{
  "n_layer": 8,
  "d_model": 832,
  "n_head": 13,
  "n_kv_head": 13,
  "head_dim": 64,
  "d_mlp": 3328,
  "vocab_size": 50257,
  "activation": "swiglu",
  "norm": "rmsnorm",
  "norm_place": "pre",
  "norm_eps": 1e-06,
  "positions": "rope",
  "rope_base": 10000.0,
  "rope_fraction": 1.0,
  "qk_norm": false,
  "attn_scale": 0.125,
  "bias": "none",
  "tie_embeddings": false,
  "parallel_block": false,
  "init": "orth",
  "init_std_qkv": 0.0297,
  "init_std_o": 0.0,
  "init_std_up": 0.0297,
  "init_std_down": 0.0,
  "optimizer": "adamw",
  "lr": 0.000494,
  "lr_mult_qkv": 0.4,
  "lr_mult_o": 1.25,
  "beta1": 0.9,
  "beta2": 0.95,
  "lr_head": 0.00576,
  "grad_clip": 1.0,
  "warmup_steps": 490,
  "schedule": "wsd",
  "decay_fraction": 0.921,
  "decay_shape": "linear",
  "final_lr_fraction": 0.0,
  "batch_tokens": 131072,
  "seq_len": 768,
  "doc_mask": true,
  "train_tokens": 1267000000,
  "steps": 9667,
  "dataset": "wikipedia_en"
}
MLP neurons of a small language model. Each row is named by its layer, matrix (gate and up: input weights) and neuron, and shows model dimensions 176-367. Each number is 128 + 24 x the weight over its row's rms, rounded and kept within 0 to 255. Numbers have three digits each. A neuron's up and down rows have the sign that makes its largest values positive.
After each neuron's rows, "fires after" lists the tokens most often just before its 100 highest values on Wikipedia text that the model never trained on.

L4.gate1119:105136092084169137135127130132113159168121127161121115159108158125119154147146107107145177133127129121129109094112101135132111161097166144119128106166122111131116104135135130126124120144094152105159088174131155106126170154133117132138157110101089166098121137143148162141128164098126141166106116121133126096139164123119127099104105131054116104068120137152127125137187083143202183120126159166116129139100143144146155100142102114096130123120139123153110100136167106140141144105106147142089139119130119168108131103155134134144127125110107116117140145113167104173141133140098133117
L4.up1119:103167089093136122137157096142135100126178091129157144110099120107111102149149122176137093110109150117124158093094094164128134140122147161105108118126137119157128121118112097143132108104136150126114140129134103129153150111144125199101161120125111112121138152149107124085105153091155098154095117100123126151069118137135118128115161111146125070124100124152117090108123162145143150108137110107127126039112133152162141128116132155141135154144108130106102120070123153108141116114153092140128150108156158138083089110135149096170140136129088128140155106162113137154086101131125109115
fires after: " |", " is", " a", ")"

L4.gate2551:118094129184185066171135116160125128138174123119154157112124182126100157119113145133114133091128124164119133088125145159109148135165126152108117160111130063117073179118115126157135092108127130126142145129151146119143103131143138111126138119176113089142089111158113173133162136136140135104122103090130177140145130170130105090125156147121136153124133166116152133171178137119141121096160083114085122158140186153141139133152130137110132112169116103114108100146124131097118095118138120170139098114116125084111121168082120120164125110099126093127154107142129089128080101137119108099
L4.up2551:085138134118093154145131106131137156110133093114111133104110110130134106094121197112107099136127124108088147136119108138131149110146132127101180153095134100097137109120138134098123132110174099123142108118115099113130104069092103128161102152122099136115111157154123126148125113104111093119089091181099149126125133123114143131116126115196078120106099123150132101141161146110142110187110131121110139140107166134131105095096126140107095105173110073115141105134133130109169146122124159155093141120115101176142129167104112159139139120113139086127159144137153127132122139105135166132
fires after: " |", ";", ",", " 2", " in", " 1"

L4.gate288:123122111121115135157167119116108148159134177162131110125139124091156139160147127126071098147156149124145102133124115130071097146135124161101172134088122148174168097081161138155148118177106115091139118164095100092148100109152138115108129139146108110107141159134102101148132134120136140137127147111113143144156143113108135161177140152112106139128090136109117101145103177156151135110105170160115120191134186119115116143136146133109093117098143125149149106100123184148111108109087139148127117157122119117169124049144159149151098138138118165153129143147179115154129133127126078135
L4.up288:092142121140103121124145142135136148122149093126147146137162108163126145141132129163143191120149098134120173107115139118101122110101120106131170124119129136141091113145135174146093151148124150139088122169159126166142129110130170112127126151169138100154130143112118127139119117126128148133122154113135143123116154142082124133119131106142115090108142147117156137129134154084130149120111102132085115137120134108121147160149078119169157114146156128143104147106171133105108167138118106143091134120171122125159129150172175121119128100094170128141106152118134126094103198113189133095
fires after: "-", " a", " an", " A"

L4.gate70:142113104180135121129145141139153147101102121148141169140109126106151142130109099130113134156154093102104143147085154144157093141164159106119103124160124118095131119187112130098144146119122103112080102142099139155155100139092113153131164096105119099139115098137134105105098120109157122141151102106198176099135139152091116142104134100119126105152123114120165134104123111135135152155123137110190131157132122156134137146137146155148091128187138106117158167144119168124123152132134108091124128139124142081159136103138105093166152093138118105145147137152106097180153129120146139122
L4.up70:148133186131128142161107123104128134117121123126115091144136134143135105108153099104122143079174093119119112115106143110144170118112145093137159102116107105169145162138143135161136126140136110129116147124132143135145139115118115108100163094179133115119154142084121136122146146118180120169143134145152093147108164129132112141138134105150096119174143125137085125147121105172119084130115099148092150127141147148101133101116133124117154091141124135124146105089124132102105140148131105141104150169094159120101149151113076094128153157134113124101154181150096095126106076122132127131
fires after: " 7", " 5", " 4", " 6", " 8", " 3"

L4.gate260:151159144141100151144108145118082151119184146141089097172098102125148098145097138117120133127147140150088114124125102192124097114167113143097123126132150116126151119091149152161134093095148112098148156129102104146130132113179101106122144145146110120135125162115155107119147188086143134126124088116148130111106108153130117097127128091130148118146108182125176132115143111123143134111131116095120175163141120153142128134165147145121117143169112080126127121106132102111130137108108161185105167163124155137144119128132121159108155118113129121165113134121105163106117137147120132080
L4.up260:117103125108093137142116137123121146140155134115114129123127162144120136151131144105190172083140130134102138105167171135152148157164125143103113139096139090173138124128093136109138141132117140125129122087113115122130175164149097142122098135096187110115107117133182066110151119120135107138105138075115197137159119134133101137113122115115109134121125125130144171115102129122123144122108113093127097127145123099099092149117153114128113068127178107107149132167143122114165073160148128155153139180127124151185118142106120137135109164141136094135134123150115142101143132142156140100
fires after: ",", " in", "\",", " (", "7"

L4.gate1112:141099141113105131136132127098171094106126132153142131081111143091124160120117102125110132150152160120098177141174150111138140139144154098149151106166117123097148134094128124142144138102112145166092080112103135132110118110131125125143112140123133130103104118164130146061124125101095135153142121143138139098129123123099136162138110167132113108141107135124087170136114063094110138121118159124129124172130177124145124135108142164153092107138091098107074179105123135142116144120126173118086141162098143165131076123112086124129134152128109154118123110134171189131095132081174113113
L4.up1112:125096099151111137127095092146128143109149162155087139170144120159111149114106107156145082171128160158169115142073138115154118153144121132144118102141152136126168132120131117071163090085165090106128133115134178142114150157149168104129099135098102118128084120114122137123147107141137154114150106151140163123130149136103153123096113121121124146090093097112111112154140132136155138119144081124132141164153100124127164098159092123117107146051113127101125121113126138118068136170112096133120155133118128179131138126154118128153116062056082150109127125122100115141145155131130122144
fires after: "-", " (", " |", " a", " ."

L4.gate999:109115102140128138123132098125147139094187127142127158133125085081107162150140152131115161149142114121141087098114102121094095082080142085116131118156158138124122061135122105125159140129097117163135127127110135119132114099147173094127116148131154151120171118100142140137076126147173144132115139141119088108119104177102114143137150109147121098094108135105131141134077182123169126112140121128158100131144151148136135068112133109105142147195109107161176123112149114086139113087092114112154112186163113133113091090148098086151108150083142111119086148159151116167129135165126129131
L4.up999:127131105152096119127145109146160110141118095156107141151157156124100115120129147148162151116146106171153083096161187139120134143118129146128132116136117099134108170141144137091154110136172171138139102156137082101134104101129130125107131093140137096103096105142151109147111116132100133144132140128095133109115127137160107108102147174125098149159145126121109133144124116189135149142126140123100128166090141128137136165121157141108124127128113153138141104136139170120158091115124156125123108113143121108108110183110150093139148150134115123150112134131107111122155114107162137144
fires after: " the", "The"

L4.gate377:124159096160133117116164161156130156153133136128142128137126139124162178144123126157137115126119154123116154102095132175104194139164135142161124125151113154118163105120125099130092068118160156121132179148116128146150103124162114126168117092117132162120109150101115119139134134140115147122154136107133153108110127146136087131132096100074143114138177142116125133106121154141121152126154107108137167147099085168128150137131098152139104154146114133120118155116117126152175121112118115125168162096198124216118142161095114139124138154098168123142126114142118155133146127149074143110
L4.up377:116164102131130102117159165133146157094164147103117110115107143131141131112179132178099110163140133142120121114129110127136102171127145139109092123116126102117135123145149130182142103140134148123130125123157182113145170091129120131127163134116139113122165110139111115111139105100111108136135128127119115102157121107088128125141153126140107131082137153082155125124129123113121114112125123113102127117157157135123180118182159110146105123117158108120092147124142130148117123113134098179109113137101116115117133120161096189177122145087113139117125082115171116152118137116172155119
fires after: " as", " the", " a", " In", " As", " in"

L4.gate1787:113116143064152094134115097113148140116119116156120127098105101080166090086150156118147093142126139128105098137139140128120118122139118131115165077110140086140132140106168130105126148122104113113076139099134174094162137128101082147131147102095128125094102145175133128070140123162135144086113114127161142120112148145066124120110143142150147141144126103119140099147119093124164118127110156138162113133149129119142131112127123135094109146113105148130106124144147127105175102143126138121081135078121108113123117113118160124143113120122104124162141127138150074158169106126115112170
L4.up1787:137133159140087143111128157137148116141142097127107109149169144165095132120155130125111182137112126151119104124103134094126090126090086131125124112112120143085132135108148130138157130096093117141149160160132115125098113104130160138126117154121117105162129095154082133157111111140110162140130121174158079134097108100108117102142099100106097129102133107138129119147103087094126152095119123105151100140112160140154142121084105151121141114093158084138179123110155108131138144131101149128162151114137159136138139131143131118127146140113106119124093112125163094149130159129164110148
fires after: ".", "%", "1", "3", " (", "7"

L4.gate2550:143142103109089105102127116150098143132142099127160138137120116150158120131141149121133096122132146109161117133101123133140101078155153146100125162118149134145146084144173167094100119107136157103104125118095168168152140106145102074119125174152085133158081131115124088159104116133095145173103117093125154136133101142122168123152150130152122120169118098171118151107136164115120128112096092135159147121094131149153122142111163119108111135094148129120077117103115134079099136126140133148127129101139167134097148163124153145138100111087155107145113151119107100123108131110140096116
L4.up2550:142109116074152145105112113121122107116091118130153138136107104139142090143147105130164146139142109122143149150130093127129152127145092148115109134141210122109147143154157136116104132145117129162116100157133132048115141135156130104154107141149143122131115135134139114098128126109095158131147117139112124104153135121096125163100159142141078106127170173181126139116124114136085151140106118146096112084128142110136175137120141100165123108101142107159162127141154115130101069175131110122181094164138130115126135131171112122098120139121127129079120084145107173131063123117078136177
fires after: "–", " a", " W", " an", " $", "-"

L4.gate327:130094106124142112161072114129128135128107105135120180138115139121159144120098144124167135141134161134103053137161149152129164141157149167131151114128125122119100095138158137131110103109077137116122149097164090133131111139111107104139184139129177136148132169107165141158172126090095124135115127115093149121147098120156133126122151144168131134152139142119099107118146152143158096095143120102064143139161080156126157149149091116161127158136144169127147119103120185144126091137108132144142136099187125176115098119101121117126136101098113134161133134159126139109177094065093140120
L4.up327:152146105121091137138109109138165160156125098173107111143118124117149121124101130126133123108110120156102148149157151124155098110120152130182157165174133151127130092127135143109133102133144125138145132121140138125128130133103127133177086173191109115120128146187131119137133104108162096117164190153123112126115170137126151102109167114105125126107088147182109175119164158139123106129123133114177081157127151106152170118115105125144119124111083131119093144148131144134106111100124124159158160092116184135108148082088115110101113155101088147119121114109116125144067148154148164128
fires after: " the", " in", " same", "In", " ("

L4.gate671:127128142141198113132149138119108114169135089143125185124161118133122120131110117105101104125111130133113158127125131145129105100131139109106101123126118161099076101121129101104119123115159166088143141113102133142120125075146130119127134158113061113134147113164149150108132116141134132158137083130161111093132106151130138137148151165136146149121102137118157133155177107149130140149140142171120091112157113153142100090135115130096134132131139141131127054101145142125148106082140130093150134100114088068115143116128129137130190093180154127133125117145113149110093130142135145110
L4.up671:074098136127142147105091098125146118120120108152125092120155119147092147084110126126149185170118129144159121125131132132091115111128106131110127169193138152108161124147099106109116160098105094142124110152123118133131115131086116059196138119113161090136110108126137106121097076118142122170148121162121098113174109082149150126136099124115090100125129120133167113104106125157133051126107140123165111106129124120158111141116170084157127152152132093134151117129094093101151120115116122147120139085159132170132122174093134121132130138136111085170129118119179118114100119078172115129
fires after: " |", "'s", " Cl", ":"

L4.gate1487:131093132097143139126127135117125165108138106096142128087121113100093124162118116164113058172127115176149125140147139155086149142097107128101124094148135179114131123099165108132131126128117133080090129113112139123111127109081107139111121162169176094105166126083132144096144124098135134153153164098150138092087096140139201129155121112170132167166147104133151089123102122120186215103126137095119107133138128146147112127102104183152133140079118126138116118141107128126134130097112109103093122135130150122097149105165166107117132182152159142123078111153082203093119108142134122142
L4.up1487:129122132121132113127120130078125115156121128126117140137130132161162152117086063153192074153159130123146129163149179132158100147143135117117136124106145145153112144173117117140101130117154144102102098135147166154112120163136104150136122126125136142162082149129164142115130125139111174132162172114147127081126100163134168119182151137197127111135099132138097172126140127131090129087107096105151131160134090113124127128098138132116133179143079146127131156127087110097122152105139104151123136152121138138123137134193086119159126163145138079150125104134117144129134171137173156132
fires after: " |", "==", " a", ":", "===", ";"

L4.gate171:128155091119146161133121139101087087109131146114177107192129116119119123122146150123103109134146166134133092117143130150142167133111142132124122136130122109093101117141139068131091153118165135094140142158121155127132122096174094135107104143117163119132104151110135117139081122121097186157107127128150141114135132095125124114116102144165117137106119101149097120152098126172132129139117111116075125145132137145147138106166108094116125115113092100141143115098114120090131087121153125128147141095170078062115104155143143166181127171122130111132133112157127128135142109129056105099
L4.up171:126159147140140104116148125132122125110120154099119178136186098112099127115118162117141150126099102133132126131126116081109147159131102152146130139132092162115130150131130106151118118138174111115112116088146163137151115133108130133090106090097135128081156133090101166100134133117124119140170148137088098109123122117156140120115147111100129148110126139136085140088055140116117128106147081106088088160175163130131119168147154085128114121161153099082122081127107141133135177155120138146096108136127136136128135140113137134131056194174137156134071152113118129110089157109118157121
fires after: " the", " his", " The", "'s"

L4.gate1573:153107114142135108124165169102167119128163098141152101121123148122180130125115159140154151165121130108128148177138099120105113156163143139119170113107148154120131173123123072129130133174090143133097089124150140151111115109132102123089114139126120101100145131135094119099160132141133120113157117131124081162107095131114115137139153131156087112125163145142097113144144102119134148092144102149124095100139129076145148152124115070050150102104119151074164131193155086129115142135114096147149122131113150086161155143129128117126097147128071131141144151113116093119085123125120170126
L4.up1573:142122135102148188119090164102095149142111146117120112148149120118174199129133139118133141082120130119056122140074114154171125129154177118160125113136147144109136126064132135102131101178110086132165115088101145165124114145118100131120143114115131116127136073130152135114145129108119171134118161114125094134115141165125088116071127116151114185121101122100169130115116112108139085148107130145115099164133129124091103071126141113098128150153125171146157144144102072134127140122173132111152126123127171153134082072140128143113179155114130135122123132194119118132098115137115122138
fires after: ".", ")."

L4.gate1546:124154120099116123134172159122152108099135128114161151143142114104170153110133132150125172157100083116170138149125168118109110139124121174157161146129138162138093069120150071118110085098140137182123118101077136079130139148142131127090130112117117178124124146135178117117152098115143117145157139106131140117129156147098120147099121114126142103115113144138147175071104141138127155168156175100147109096101105090143129127110126099115120093118168133129120150123111123096144101123136102162140128147093103167123107131113141144127145114114128119138103152126130118123200134127160131116
L4.up1546:149156119133126162140129147141087167153102094126113075124104132116128127154089124128113114102156163095132116121136101107144182167117119142141105100142109132125081135122097089182135101163137126135158075137166126083134153177149122116153152152132138143128115157109129093176141102101151183111109133138145143147153104157137157077139150110139094090147135099155103120128131173095123148156152137162102117098117134126184097146107199110135145150105144108122095130162127186112125111090154137111159121092125116156157145139129124130137145158107155126119147103145105156137102134119122181181
fires after: ",", " New", " in", " Label"

L4.gate1229:145089136113143101130158141125130139099133139150085168135127123142120175130143189113138132161130096134105147119129126126133069167150157163143136081123116170119119117117126110119141119137129148057141137150111131117145112151093123112141147109115154107142136111126086119123161124103158135150133121146110156125123188131144159138118116068146121156127157139108162148166080118113118133123131080122122090132148138157136126134105105127107141096122133089106161126137153163133149086077110109127157128083126144162136102131131121107153121171103162102147130127098117161126092150140114159128
L4.up1229:132124131107118133130161133179090139113126104080113164157125151102129144122092105110144140104130137119143169133160092101077091161168140126122156134107127149073117112137151143095104097142141138117130128147135123161116150154173101139133147079139154138144141101086108153168156105124126128106163132119124098067111088114079117149158139133098123138124140134078134120154119168130158128150121135159109089125128120115118128153126122153138168142096115126103101143107121153091142153124155113144100120132090119132127168141115135114129076148119120130120109115115135139118168127101118112135
fires after: " a", "|", " an", " |"

L4.gate3299:112095171086163148155094110153125160090106114123075146155139136086093125142089127103113178131129141125104114120170129089131120092148125103116151095168113137138116096117104121135105138127120155095119155085105119145107110124122128141146110115115106107144089122198152144120142163128097099115103092174109164139107097112104148129121143101159159158103153147148096062150168092103103128124164140122132138137152111083135135129129115111125165090176151144122170140172087144083145072067112123127155069133155159082110105115094140123119166100118104116142135109134141163130127149108122131073
L4.up3299:160106145131128140100133110144148109149152087108099086123157162121118158110123130128145133118158099099135110115114135137140123112111125147106130071117163141133104161055100072098113099137131105156131146148144150108112156162127105159117115141139152144125134138118122138105105062145166143128103129122122118197141130170108164138170134119122097145103167108145146133092136120135131100128153148131156107144154143148178132179148171101118127094127122125100066133108152137126149124114170162170128173127124139062167148130084131206135132156112111135139121168145125102133109108142127150151
fires after: ",", ".", "|", " April"

L4.gate2079:137116098112105136154149153098166155134153136135142131125129096146146139146134087133119077110131149077133170136071146143113133135102119138134088137139101078127099096151099142082109114123122125143108135089126153130142095122151132151209172148142131124145110150142152124155126148104150119123156132153087145170128138157140190123111154134089085123125077153116154105129112086137194128119140154063121134174123124132154171099120132148113135135151127168126152176139131148125163161162135105141096114129117126152137125149130097133147178160130112109119117152174118132106154129166140115165
L4.up2079:164081141149135134113184130157143156141103115089141105205134080101110152148132163074141138107139105125115073078167176135141139148145179121123163103105140124127123145198181102108139088126130147147102128081088137148098123072094141132129126129145160148155118144137111152096133144126156142146127108138163150173156158099181110137143168100119136108138169097109104153105135139155094155086138149079136157108140120173141145133115134148114130099110118109095099110161125086117090137120161145140131141165077120167154118126085106130102145148161130101133139171135160109134121176130125162147
fires after: " United", ",", " in", "born"

L4.gate1929:141137115129105107126102149105088100172124133094141140098107175116077150123158125099136119125171087103125062078137145121124140138125103077151153128145148087070129155124106137119132099107121132135115118135090110141124110171163155097145130114119105100156112158117141109057153092148104084149094142135128161133125103184115099148151135140093100101124118146124130148139140068134098146145102124127105060144119123121146140115121113129123115134126100098145105164120155120154171093129150100121100163102143141151161147150105101157094099141102094136090134071111156112140148116150121158157
L4.up1929:140134187156126121136096128118147164120110123130129101144143099152115146119133139121111072123140124192127134135132096116133099092105085168114146086153124114094136140101114143145125129153128132133127146112142126102153130130120167150097160151130153145116158136065086171130120162137117126153155172159124135119142155131155133140119167133128144131109085087126116128101134114143118141085102082131116167083097127133131173125146077147120146128107062163165158142116165096130120074109130149115141100145136131159147113094173091095103162118088150129092156163127147136110099102110101161114
fires after: ",", ".", " well", " 1980"

L4.gate2337:114083138139128126119131123128123163159104092112125136148115169125097116140123099118132111142115065099111144174170121117157103131161173100108120116086128103145102104080121147173200109119124135096133121132135161103160108102105138115165122142123120091103167115121134132205081101077080114164112100121132131131076110145126160128125148122139131146125122102085105117086155138107144111106127098114138125112151147170140141115098088093156130139152180141147129144090090108129098131159138106134173125150128157131116122083132114097166146129146113126124118149127132139161122127144113139105
L4.up2337:137133089153126130125153131100130161113121155127125125086113132116144134156116142115103132136111079108113128168106146115070140127128141107159148163088123171138133133129113143152107158125123131171104134132114142119201130131095177111136140146133123120129103155102152141145128126173119133140159151113108127100141127137103119093119092148115093087125124158101164155121091130131167120134129118087122163097143106144125152140112129097103138118102125123118120110133141120129110143132149104116106145116103155097139105129117147140164155135128147158145111120105130122115134143137118108138
fires after: "\n", "|", " |"

L4.gate859:131096121118087130112066135140112085117159117131113163140123114120120178114094164106103081129138124096132125133062093134162159121151145108126137108108130105074110114094108139090153111122107071104158128119131138133095109140105120141145144113120107105104123122091108146111108173128128133154127142139115116103112172119148128139136120136114141113137129121152099170141146135150140113103091127071141134140107139128176086079126100131109156096132116111153136125139173092056116110101133133106132154139110112149160175125160157110152165133106131085151155105118130162111161100132130118159
L4.up859:164138144084157079116115144124113149111147127113126169153128107090119123137148168117138133086114094159154155105088069118117133129132126158117159129120092159119137154117148159144104116166129124106101136132086119142139111139117134133154131125114130097096157123124112112166141071120088130167129127146158103160109155059127134119123138144115123128128117103179132129098185107130115159111127141159130153134112085124080129152122118124079073123160135138126101126089143097097142101111128069133115111112155145106124140147132108141133119125113149140086163154089126140118143090091118127099
fires after: " |", ";"

L4.gate666:128127116139111124140162097128160115111098134172141098125103096148127136191133124107110079136126151112100151099115142136155113126145139167095123140133121139097123164129151149067106143099103143145111109125122144129114079143114141117171173200095133141138148118159174129091103112124106127168124094116128135122155162119124169123108145129052100096102096111116103129106093115141146165139108131155131138148132154157121146120099171105161152124149128127137144089147122147078144095105175117119096122191140126141169145165106129171135092163078104106143129164124144134174093111081158133158
L4.up666:122109113164136152181160133131125144113148126075088113131150125124137134147139118139122134100118101138143070166172154140121144116141109090118110106089114166118129109124120133151121131134153161166127194091120137122121124122156160085151165122121163091140104128157104115108056118109101137131101100147111145153131127125152119087146177126151089138087137102127135101133142130137117160129123129126109138126120131143145111125110101128141157150108097141079139129161148163117142082117125103140181102126094093092142138151106079110078117080168138092086156094139158101135135182112130131170
fires after: "-", " Men", "N", " Women", " ("

L4.gate2169:114085103118159145140110158113165097116120125130143087140125160153133100132135116084154142125140155099124140107162106131100120097163140118135095118105120116148121137125095136128125166102161106136126099116135140133143158127142173131132138148104152095119103143132155142130082159109111104149127110114129161098184170138122150121135167148134129137142092086151151128113134140112151133126108147109121084134146140123163162133127164074137131131138112134091117102123127113105117149135147088099076074147128134109144096135077140121130102133128120089087149110105118109150094157097120110100
L4.up2169:144075121127151119146136151088152107111130139131158131119114143116162115128126130139149159110153069134139161110125113134143144139138138132155179110115146126154152110129099141116145091130111138141088137092097148074111178107097169126133122123144132131155128134129168152117109119173150145146112106101139153122185135138136160164105172139102101144097125134156101122125122133160137097121157132112124134076099113123141136108149109147117119091126111173158071120110129155127118088080071155111174145115139136141130113122178149131130130139119142159161131158131155134088135118117146083145
fires after: " |", " 3", " 6", "\""

L4.gate2031:129135131098103114102141137114125109070135139131110125130175150131109145114134115095124102149160160113123167130196114113112107115107103144135112139103125154115126146106118099120133127098111117133153110119098122076152127156130145153114069091107122125132097143115168124133162150115115155106122140122130148107176146143115119131116118148065139191093132149150158141134130148121159123143079161144125107118135110110125116109120137142085112099112159104104096100091101126103102136138137168133149134122101119094115094107124121140136136109157095140088133121125099142121102095135138117107
L4.up2031:110124119169126141141159154130134130143105113192102124143160182123150126163110126104126136092145083090152113127118141162145117104138131132140110131071124108138120091125156127172071110137116121087162135134129142100145172117165171151161115138098141173120147106107098118130133095160101108158121144084131150165113124066131130087073172126137108131142127128069053137172140184154154086081132132159135147124092159106130173156152118108108118147153140157099160115138126071127111135126111076164106131078126193108130096122136093120170142121098118116117190132126121136135119111127080127133
fires after: " |"

L4.gate510:103077168119116120123118136134126120181149095138127090124128082173127118146110164147129162148154175134144123101090158122109131154098182185123161089113136131131151138144147138083100123156139135117148131143162150107150147139105145141142168086136099112109118125175139114137090149093113107150169147133096118123102152106089134133103127159102132089113111117108078136152118128136160140098143113125149121155087145146136118118146077142118179119148104138156151169135138089069087087086093101136100116154118104115133099119122126129141096132135095121100102100096109129118121116130161130137
L4.up510:109116092134164137141146154123140160139134129062140124090162121138158133144147120111122153116119151162107093095094151157136146129115162126144140194146135122139145139124114145130154109120178183093140131102109178152130105101114128130102109168156133111102097112142111160090125111175102097142113096120098125169186132091100104127104113123080125148122145134115137113115089117130111114148121181106094116188110131116101125123130149134118138144128106090168103113129136104134146101111068145158175107125150121151125146123129135123133157179120092167094195120153132130138152153107106174138
fires after: "–", ".", "'s"

L4.gate961:098072106135130114120123109143097140093166067141156135143137145160094074110112143155129098043140101123121131096114114128080111094134125095122093116141131073102160132114157171089131106120121112143102121125129140158161153107115118121128171145110161102122131087094136128092110150110167110151086139083151071099169109127100139124111160119129159080103111088096132146143169177126111144138112138097103135129127176120140165155110141167138185123150132130163139102101086146125145132105154127120071140124113128137155113131139129111161136139096087135132123111151048119143116128136169102133
L4.up961:144092156108129124135147107131151108072099158122155144155107115171121134134163140154092130133138172118144110142101162112152148144124114156119174156059128107118137088096138117123174118101128110151129080122143126080144108119106139115129110119141140151095171158169092170099134150103113156104127101138097099114107154128183098102140145161148159159103138105130102093106120126093128125144159180162128104111128124128157140120080151164127150166107135152136159165125141114116105060172148099091148197101109140127163112133135091169101147150140129101103168112104171101126133118116104159109
fires after: " |", " DAY", ";"

L4.gate291:161127149119129154120104127107111100125134156100105108152099150123165121167128167158165107120114194143114130099143139097138102103122131111102166104099107123191127101133111117143091114071147132140099160120132141166110147117123145147095125166152154117119115136097127090114161112161138097113127124111114125169157123138137147109114147095099139155116099083150122132132136106096111167109123121105142136148144151159145097122112141131119133131129112152137146117086158158116147123110090095103123138153099170126145151147147102149185104114101102119156076157121124123133132137124156087135
L4.up291:121186146089126146138087150103142081145108134082105115101106144150135139117157134122119105120165112135125114104136154133121125134129131121116118107145139144119072170136129103126096122086134153161115125155114127131101143113124103089174130119133132120107114118120123155143141119106090174145148116181142128091135069112151098118138097135097164063110120102111119115126099107071124137159124141140136179115131142134129118130098104160159104118119150127136122155118103118109121130152135103122097182138101099098112117119096091147150093160158139105145116158130074128143122130157103146111
fires after: " (", " the", "\n", ","

L4.gate2525:154147101135125127142108116149130168182112097128147150136091181131096165146118121113117138141140104087120117158101164127123157115139132137158155120103105138138133128072120128138095107143158118122128116128095170119119147101094100131130118105143119169129137130105122123142107114133162136148129110126099109139127142126145159142110107100135124143115160103097098139115151129105132108158130125136163106104166102133154097117178127117150139108076105095057115161117060125151122102149152124163104120100159089150106103117131125112143132161113115160124093148114085095123103139146122133134
L4.up2525:148099149150112092166128104122153149124116066108105081169138151128120183125129124150105160177138134118139125096093125123114158118134121098118095146108139120148150136124193119120160105125129138103118159141165093126118153123160140115156045170155135141125125141075121132121108086101111150102138092119107160139146146146121159154111099156143097142136136148154175119082140151105138125113181096096088125140086127116160123119141080132116099164085112113139123156132103141135139068102114127176160152107114141127092118147098144126106115145165096141110112160109131112103137115181110126160
fires after: " 1", " 0", " Gu", " S", " A", " |"

L4.gate2039:110097121130126138143099122138140124114132128122102135154138157122103145130127114101135096133144116081104130111171126165184117118121161128143136146123135102112088102130122115097186131143153163132122110137106105157164098098143116139136155162128098145094115120167148144138117168129122101162147137126132140138101148109159126153126161127137144111129115153152102106092174119108143158129094123107125156174125128154180173123152133116083104158116132146154146144135129159115175137090110107109133099130132137113124078135122107145136142107131156110159092140143099145154133135106116142113
L4.up2039:120134119149142082148104137150110111119093126111128110139098148126108185117155076140152109109127133093137138109140183114163117088122123111151144165112127133123167121124105125118184167097157131137105133145125147138162093144112160150138123136143134162077098119116115115110105140154160129103161148109169102127135152132126120091118123140159131115093127142145136123116144131171116095153107121143146106155099103139158076148127129123172081102101151120153087114150136154118122170110120141133169129165076123128084125128142119111096166131182155128136080140126135119092129150143160118116
fires after: " |", " 4", " 12", " 6", " 9"

L4.gate3303:157126083116115127133118164095095127104117129145128137128138161110176118109151147149146121113155100130125110097099135135155130096078151131137144093116108120100133126115166137149142125121125166143099143115153129153105145119144144142131172123114134082115126139133148142070112142109157109135150122149055192110147105136122113121125176141077084153137144188129154115079178174133158117118140167129128142146129129121157140100114115134132095133094099147182132153111129129141160103129144073133086120157119134110096138148101161151154111141115128163159072112171120136151112106137112142145
L4.up3303:100124086113146122092164123133147131109151188138160167094145099104141122112173167130163129093136136153111146120132139136112165146110144151150180117079099148091126089133133150156119130127174146144109119121162152163129107079118113156123116079170138162126099138104160108127128123160188104141106140135120123133137146099135118110136178120094144087135119105127127146115115094160117145155105067137142107155163107084130125118148109114096077141131122113131116111152113126155138138124131082091133135144130094123149122140138121123090120138113143108078116084112119135133131148138118169147
fires after: " (", ",", " was"

L4.gate2896:141125120085184156149128110164109160131096102152131136126118091072151119129143126146139150151098104126109140107144187133122161084107169136136136153108172086149150082099139134106176121142113162121131151120104118148158132152122115071186119129117151098108158147159140134131095155127123153112136137106077147085145156146149143114116152161116117135136110118130135125110125153117167173157138137128153101095141104133125097146140108073127091114131102128141124072151107111105137130163121112123136084133107130127091117119144159139168115143131110090153111111185086091130114108131153142110
L4.up2896:137141151162122143112099184148117115115108113164197112164147140156115113090106102117131119145123162089085103153149148173099101144162100176151098087144106147151151165158149151180165131125139131124146094135155125082155145097100154131108165115117132139121139117108132145091096126123120170154115146131157161152116092108163143087118087108123160127114116146145087108188155124118106112161111137113129106121123147098167141122095130176116122134100122125106133105110133144161168145128133119143142144123085119179164106112147107111114141148160122110129103144136098143107152113113143126140
fires after: " |", "born", " (", " 12"